Weights of a small GPT-style language model, trained from scratch on English Wikipedia.
Size: 10 layers, width 256, 8 heads of 32, MLP 1024 tanh GELU, vocabulary 2048.
Architecture: LayerNorm before each block, learned positions, biases, tied embeddings, attention and MLP in parallel.
Training: a variant of Muon for these matrices, 637M tokens.
MLP neurons of a small language model. Each row is named by its layer, matrix (up: input weights; down: output weights) and neuron, and shows model dimensions 0-255. Each number is 128 + 24 x the weight over its row's rms, rounded and kept within 0 to 255. Numbers have three digits each.
After each neuron's rows, "fires before" lists the tokens most often just after its 100 highest values on Wikipedia text that the model never trained on; "fires on" lists the tokens most often at its 100 highest values on Wikipedia text that the model never trained on. A number after a token or word is its count.

L2.up287:103102161091126142120123058113139101161174114112079138119103147142089155106142137156137193113158141180126094137131132134123161107161150168135106112136102107120135109109140111131156137134101110143168111094167126118141162129129145117138101110119158144136162076095142113111130120148105160136164129125131097117134142107136135152116135126100114163115090100157101124112134120130157162145102106129114100131141108126109155108093111138183159162112139123126099126149158119138106149109182127106118145092120115138145153117137111079133078126113147141161104140132144102139116130121117169179142119086117121105140107062135075125115103122138178106150148137134099097113097177110127137107102109108151093126137126133131171118134127138164143107113118154121110125110098103055168173143113148
L2.down287:094128123154149136123164160100112138109138067106177153138159169108087132093141082124127099163134152151134142111120123102124104134111129106141127138112141122131175159161184102149123113104128133110132121134140170093120144111105106137092130085147121123115154138133161111111072153154134088117117125117104151159141120103115154167133146172153164136111129146156101109136144133104119107220129129135116112114141100104139124087145091150109134098151133146148134111160145095109171114128087126138121141196099153148089123122116101122143126176135119113142136137103168088103153105127162081120112123135133119140121139125153136145137144139143140090142190110144095149120147113156147155162105116145135110111109123153107141127157142154125150153103127087074143139152117117174120149101170161
fires before: "\n" 59, "-" 21, "," 4
fires on: "\n" 39, "==" 20, "===" 15, "\"" 12, " =" 5

L2.up389:116154166140093177138152140101101116159120112112131149135124162120104149118153095137106146111140131161165111167121169124110119137159129100137125113162135110136159131133163140161151157084160111163147125142163143109114124084105109124159135070120177137139096136079131078144102125126064153123106093150116120120131129148101156147144179106111100141132121137134138151132128107102105126157141097127151135150125122126144132153154147130141149159097146141135139117116099119127136112099121116100085082110112145153112090114112119181118138096085166111138091117123130118155092142167142102140150111112159149116136114148120142151132172135136166087150167115123100110106119154163148110118110156118235119132132134118170146091142138154128101117136116184138117127152116092111131120157083140
L2.down389:157078127139098117156183096108136151085170166131140157117137139083092121149155170152126126129104157122098135091130090138179167142119109122124111134147145142150136155118159121128127113117143103121101122110170173114162132105107100121124132127135153093141130140128117099115111100102134137125113106118140152107122111146158124150123145134157130100114164131187127071162084154104118122142118142121134090125124134145159118070083121132095170094158128173168132100128153119138158137135182141179102186108117152143115149115146090166167130089094067101135121089108164114128132130111123126164128151135123128132122138109114139121108158119124128110124155133122123159173110135130132130083143107161108081101121079159123134129116126157146121109133087112144117097110121130150140131095161170
fires before: "\n" 26, "s" 23, " a" 5, " " 4
fires on: " is" 28, "'" 17, "ine" 13, "\n" 13, "===" 12, " become" 5

L5.up168:099139132138156150149132121127118125136101085073081131085086127103155155143109121132089091138092133119123086129132105148170141097105126147110122155157121132140060136101159127147107134108110131090148121152102087134114161157134120134144134108126133074150129134156103117117145101102115171128174080099136132114162110133076102159117138086146164150124115146120097118147143133146136093122134144125143114138141118115119110090142147135085119118143126154138139186111134158121151154099099088083103134174101073126099133140124114183153097107134116079152117117114115075131149151117123131131118104126133089152117149167087120112185106139158136134133106109115118136149118130134139083094106154170144132139127127127159146141166169114137121111178130188138093128132149113141140111150128143
L5.down168:104128124117070129153104143172118146127121116147099114127112138112139132140082096140114156108128147091143129105138134114115131129127200087131126103099158156160143097123116134143144143124114130160105117134118134163170127131118078110147105136150145106165108087161115142120130147173136133115126087124099131166162156180119174106065139130140133125125096151143127110081089166113119136139102138127130139181093139156135108173141153098131128123135141107103125149136138133133186186140144124179147121111108111093147155135215126107093106138113120102080147119143142104133122121094130112135106134120149111126139130134104088141132088171118152139137165136116124153132154108148122122119145160148105159131131117132108140107114135147128113057169145109112145132114096118053117100104125129
fires before: "\n" 48, "|" 15, "-" 4, "an" 4
fires on: "\n" 34, "===" 21, "==" 10, "st" 5

L5.up752:064115143161160157136167139116098139107119085128155129180135152133162138181118114124170110125072102122113119130151163142145147138127113152125141170167110145138170149134133130136118172117148143126118104150120146142114107115108126114115124146133187102134178112124156111126145143118067157153156137156118096137144160143136136146148143142158128102109116134152115124135134112114125125175162143116118137161150122123101120114142181115112161112069077110139113148133156165135113148120126128090091101143120112130170154142119083153121103155144122112130148138112120088137139121118126126089123128150130106113132188054116148127157161110134163153111110106090115132139145145119183174087117139126118103119103146148140128137127190155090102137164148138135162134119115109120123127064104121
L5.down752:080121157123158151155152108135131139155149102088126156128127137131099132164113150111130089114148063131134112114105157100117118139095122130103102170135119171120109151125104145118143120126139139101126084101127179171153156104123108110110131171117138126112147103134139143153107090122100155126102112158110090110148149131148134114135134122146120133143118137136087119127139105126124113186133181101131123138170139147114096088116135096118110138149115099117096100139123105124110143135188132119113114175169084124141142155134119139120125144156108112117181148111100099124127126127176113097143166134166110105117133112171128147112096112096160169082092141130124153145126121115119177096133123172103118084115158157146106158126148135097188165147169106100130154151126065123078144114127165
fires before: "\n" 98
fires on: "\n" 99

L2.up762:107098114125155096098107108139104166138146131135123160159121102138113136111141110130151098159120109155143125133155122119092096138161086087117101118105152096108116138120106113118085077130132139133112125141156180128163135164101126141128144152126118129123134178130153138105139110126128124130160180156166104141108073138172137138141111158150142126108152104155168158161140151173132146178120130118125163171119147149102104117112114132136141151138093128172114112116129124114134118120090173107143136109135145128176135146124127123119121099146117139118127101186101119114075144141089140120093151137144076140073115122185151141124097132161125125141128140081161109114157070091141151108137128117103138119123122112112169126169142157124096114114099122109141147057074133084134151116162114
L2.down762:127113162177107173110120099167150159106150130138137100136139121125139119127108152092153089121109114110130138130166097137150110130150136099151102131101106147138158145118121152150193129106121150116102124175109097095127093142130151104157160136184109086122126135124114114120113151123123106073130128125136091160136116102114148121126132133121183089139126114162174137152097136116113114156148147106126108157100171142160128135118110086125126136087122114105113149101117146107169102095126161104121138111109165193132126149118153123142144092117101185146136144110141119121200101126090099140139198154174160160131103093138132121123117126156092153129128137116149136100139112136140123088133117119143102173100158143101081180139113114154149126130138127125134135092147101153163116104115149
fires before: "s" 52, "ve" 7, " " 4
fires on: "'" 83, "ia" 4

L2.up838:140118140128173144176172100117099143150130167102159131181107165122155122138124130135170127149137161160131106132125115116141139129113157112110157131121105133144107091122125127154169115111111125115129125115127139149160144149160154089125138147085135144114117079098147069141098122120153142130130126107129138118115132170124138119130131145113114139125077117065105118086128131124128143137141112187119104108143143146112131143111139107149126147029162147117147162135106170179100144102144120132165119096134129138125180125115139138127094115097163122143117132122187127106131106116068135148136113143099103109139163122122116142130147145100109142147098080154137100088111090105125125106087151116098133117126107168162140125122192137176119139134126135121094114150117119125179131098113188
L2.down838:125123146117167161160155122129115122151114130101126183130141153119114133162154139156143098184145089140126117101166164122142143146124169098147134121128124117139147108113115102168107140094126141110133108121142152146178139133133160103170125128112154129104154111087151143142115121095159140128164059090116125124138127179084114147123129102128145142118112142104109134154116105121098160172105122157110132141179131114086140121128117109117144178115145147141147122089124120137117135107167085152105138148163167190121144185080109141108118131095111126151142138143157096127042148085108115130161138105126120150111106121113110134146178134145124181147118100115112147095147109123165109133099144105117112102114138187158134132133147147129151127153113144136126147134103115111124093065129139
fires before: "|" 81, "\n" 8, "-" 6
fires on: "\n" 100

L4.up27:085129108116138140112132116116078121128118135125133143104117096161136084117107127118133153057112129097128115085147114136085162173156152127120100133142143155103130122057118150136183144110170100164137130126152135134083123105119136093127161067129134140175116104139147119111139084124099123107211154157141129124128141097128143158105150153182082122106145159124118141139138147124135148101146101091159124137140144112166126129125157150128140076108141129142127148146126149115133173101138102098145142155120123094114138117139126131136110096147142145097138145121087073159146129158181159146090152133132152127168109126097130123173156135114141167141138120118103075131135153094110144111114116107177084142117156120094169136150130107127113117150127153143128152140107102116133138127108157
L4.down27:084124166079117170141125125112099099140099157123143168112091135134141133120151138131105108153112090116134153129121124138100163151140103156081114180104139158101128137156112061134138121088181111131105084144123122153152173137113108138089137141135177111143155145106129180133164140086105124119149102123094129156114130158119160133142112156162109095133148152139113129159170128107107136102137108075124070119164147100140138094164102107148127123112133127138139148133094133094123122111105144129090110124130080132156124121112089133113117101101150093142122143099089115125126172144153090130106118136108147152147136136127116135162135153132154139106099148120131158144160088138128154153116113147155086073143093145124142109157162147142114108145182124142176161123157094162123123121100151
fires before: "\n" 62, " " 13, " Year" 4
fires on: " |" 57, "==" 22, "===" 15, " ==" 6

L4.up328:171147137169129130113133142110107092130171176132134129147118165131167146155131106138175138122108131143140125142150125175123153135121129122129189167108130105121106131132148178149117138138153117131129054148133132143152148126122156094123168135124153150162122109098083069118128122115135130136125140104161121114130132141122112113153135151094128081091104107149153127180168151084091095166134157133127128141166141107116104091109074134094119090156128125157165099165137151125099109116122111106119126111116101101122120163156111131130164118117121165122135132122114050150112101101131141160120120099142085102127118112135112112077145170143132137099123046158149126114140119139144117112123152147094113107088137092111140120081114138142134105124130107135119175142138125156166149125096123
L4.down328:099084133094145128168124143148127119138108093134074105096193102132105173115118125148092116161106145112143114149102138128086109158120126149115126120117112182141148108119102122084104111141143145098119161102131150179068160149129075158111139152142135080132134101146179132137165095096067146148115117126093099128159116139165136146159124116139117128160171167147118127150122122125158149121108131094120073175134121167113124124133080101164146125127094133146137109115117113108146119147152128135154123101117119154168106118127144122128126131115146159156197099101118170142122119152136119103150160157151143080141138107165111133117085114112127135119146120118137091107135086144101127110124114132118111106099139126122158110112159135164151154133096117128133117106120101138058131108131116
fires before: "s" 41, "==" 9
fires on: "'" 39, "s" 10, " co" 6, " creat" 4, " mo" 4

L5.up893:136116104139167127158122094119142146116154138173106148065104129106172127205129138176126134127105147115139137099128110116126148122081077110136112129139096118170087172103108096114163110131131096131169075118109104126185114153141138171149122130112177109108114116098138112103130136105153146131087124097131147135170101110158087149109101153153142135131115133102151150122114161101132124142128166132092108139167155184118110106128141109094107094128121106110100145125123095113150080135160148118169101122148137134128099071099154123132094100151112159107113132130150116128073100115130138132104165117142129113094143122154101133129151138131121110136135113112119124137156107146078102148128109111176121115124128117151138158104117094172106102130151180098135111131151135120140145142177117
L5.down893:114134129136140110143124122141138132145140132117109179160130122144108129127126163128162167115126146121109135088135145129130137111121121080120112133113156131106110163085135124073116111132125136109111113137156122095149120063157091121169089099103109157070171149133119097126160132122119162148152135121137142142127130091117148118079104123128130111134111128126118144167134138136122100137156163107168103125116138137141142146149074134126162141134098104119102083103136150125158127116141113142116122076125122094169093104153170063129149127164102151149138155095089116152121121125073146090145176149111114180120157145158115086125093090136093172134133142088122167125161098150057157144133144143164126128148129166139101139161106129114153169122127107114142128104133139093142155124090165
fires before: " |" 42, " 0" 9, "." 7, "%" 4, " —" 4
fires on: " |" 29, " " 18, " 0" 15, " +" 5, "%" 5

L4.up52:120154117184149123170146144138121143134094121098107138131074183116156125187128118174142119122131137142116135081133123116117142114116166126090167140151102130157168171104156111123115139119148142152147114140112142168159125147128170153145117129105152120154124140162108067121069126110150090109176140106131144163171121135138080142085137148123179110152134133153116155117120129123113081145122156116152125112138173136151143119075126143105119119081139120126106157140131144126156144132124131124129112111091167137096142146142086128105118131169125113096117140104173170093090161172155119148114141104173113138100119128128140100109105130146176125126137123104114130105146108146106110175142151176187113118100109114120144127090151125138121159142144165127144152114110118120163130132083124
L4.down52:105126084113108136121137117072105125121170109153139125159138089129154121108117128129154143114151128120157082145119155107108146132080168099128168133116165142148111115142135122127107133142189122140124122105127134129136119149128119082187145168123141125111112155111187102135153100143064130142136141104142088160140149135132115113103146098164121111119107156092140186165089103105131136115128107121143137152124143138126094157132143115126123137105135077145100146123181096094081109109147089114093097119118080090157140119128108126103094155119141114160137154141130121119083136137100144183152130179141109118123126151149117111143101140163165156148085134150134155118175106090105171125115175145143152174108109102145136120135119141123159135110133099112119110117127093137124107079114164
fires before: "\n" 44, " 0" 19, " |" 7, " 2" 6
fires on: " |" 93, " 0" 5

L2.up688:105094137158119121088153153083122180156115144121133122138122162112106144102141139081136177148129152101127135112127131112097119095132165168128135089135097124133130151109146089158095093109141168128146114145154142110087111136141130116146129070109114171130087144107136153150128143144153142138134125135164139148067109101154102102091173160118085115119123110093141116109078155106088126146109131113143111162117151105144106114144149122159134129121122106122113103149113125148152137120116166093131137105126145177182101102121142165129128160151132111106127123168133167106184171134120161142151148110136151130112194129101179133105165100157122101123097120120114102129134116131092123108069078125147119119125142071145135110122111135118143117138104090128129139117123088115134105108113179
L2.down688:100143072138151125118097088108117158120089118177115116137115144097136128169169107115143124135120127112171147139128101142097129140165113128121155121097147131156159129080106129144120091068147100098149159132147123135165144068104138095120133185113143135162101114157142104144171139148079109145144166155147158090112135146100118117115133126129121121127188162117099149152111134137132133151115122122137106137079090137126110075127138154187126136104166165135129149171158139155117129145112117147101147129109103170101178073096137131119141157117089145125109143127143138160130128150115121141122147111125129122074128128110134142126152115105111162155135118108110140116118125175114108126097151125140117117125126160169115158144065190144107124155165125157146125159137088122134093114118126
fires before: "s" 30, "ven" 13, "ment" 7, "e" 7, "or" 6, "ster" 5
fires on: "gi" 43, "'" 29, "li" 12, "ni" 5